Weights of a small GPT-style language model, trained from scratch on English Wikipedia.
Training: a variant of Muon for these matrices, 903M tokens.
MLP neurons of a small language model. Each row is named by its layer, matrix (down: output weights) and neuron, and shows model dimensions 160-255. Each number is 128 + 32 x the weight over its row's rms, rounded and kept within 0 to 255. Numbers have three digits each.
Before each neuron's rows, "raises" lists the tokens whose logits its output raises most directly, leaving later layers aside.

raises: "ly", "ally", " enough", " way", " months"
L12.down703:185102111091122156126125142124101120145159186091152168107121118086140116200127120093165181134156113170110174079071087088144117125106148166122155123144151156127171056098121117097118056129051075143161125108157087140121098109112120166157108113123142125182101157121106120139104121186177095107

raises: "==", "===", "|", " ==", "\n"
L13.down224:170156132144100163174133084173119181109158106068114114169156126095095132124137158120139145095124137134162078113132088113137190120159100099120161144191106089106131170121108133084120087168097136125112133050168101118150108122113108151115088119204119155144135144181156121123115148190085122176

raises: "ised", "ed", "led", "ified", "ized"
L12.down27:146069100125135112092156197185112098101101126149118139177125155110118135182210139085175135173084164112162178111062135150149132087093208156099060113124183160145128151123163067095167123148098088141094140124076124145156120140116097127153080172156159128155104083185112150113187086163072110113

raises: "ris", "rent", "ctor", "dra", "rise"
L16.down96:119117083183168140091087094130136158093112111134098165116147148143151127162124090081139191137113155110140110168049144200149141147184139195122063148152128173141167143108106159132125093106189147172159145172131033066154095136105165161144159092169151109142178044114098126150145121091182115134

raises: " and", " &", " or", "}{", "ball"
L16.down23:047157102108117056109128070108101111101152111141236094103111092084162176145135072120124115145106197115191159130127095146103097142134079132132140112126121117155095151101125111150123116115102171080163098114140087135118117161105169160132141169089112105091145122057137066114152099156121143153

raises: " and", "\"", " but", " was", "==="
L14.down50:121153139091114112108147101139133167156103029124116122117183135169136125071211165104138137162168103148116150127161125111096087180164154113147118135238132111143122120031142182125167134186151113097104153084133112130147150166139133140143164138117154116097142127128119057157100156139148137097

raises: "thi", "th", "tha", "ry", "ub"
L11.down105:153137125204110091145092156151191120169073171166089120098139092124152107162099149095161118173118132153141130116106110109109102119107107136127143129128147114101156098114166152183166155151138128136108070148153099114162186160064097124096144158161100109121230156125177118110098124100177101133

raises: "ly", "ive", "il", "led", "ed"
L14.down329:174173104161131098107166123107137080152146136071096112131163116175105133172152128106146200084142147148175123145141121157168109245167170134152077128121182145087105125134147091126100096154115110158121128103159099097138099091093118134136127175123110079163113133116049097099183114172131041093

raises: "ür", "ß", "ör", " Swiss", "German"
L13.down82:146161115154103133146146137160086172150132121133129136134160167104137154134070146116157137145172112214150143121124099096099124071128051129115140135111150087141138166157104101076087142055107132154149136071154130126124094106126155120068084145190085103128111123104120133117104070142132180151

raises: "Billboard", " Singles", "RI", " album", "Album"
L12.down707:090140108118091156105111126137055117108145138150099084046113122151125138108068120117197151121118115187099151120119097152165145119129175159153105116118139119141094108157126120144177086146106130109157091175147200165130101135140124135207144105133129111181133166138048127120158062113185199111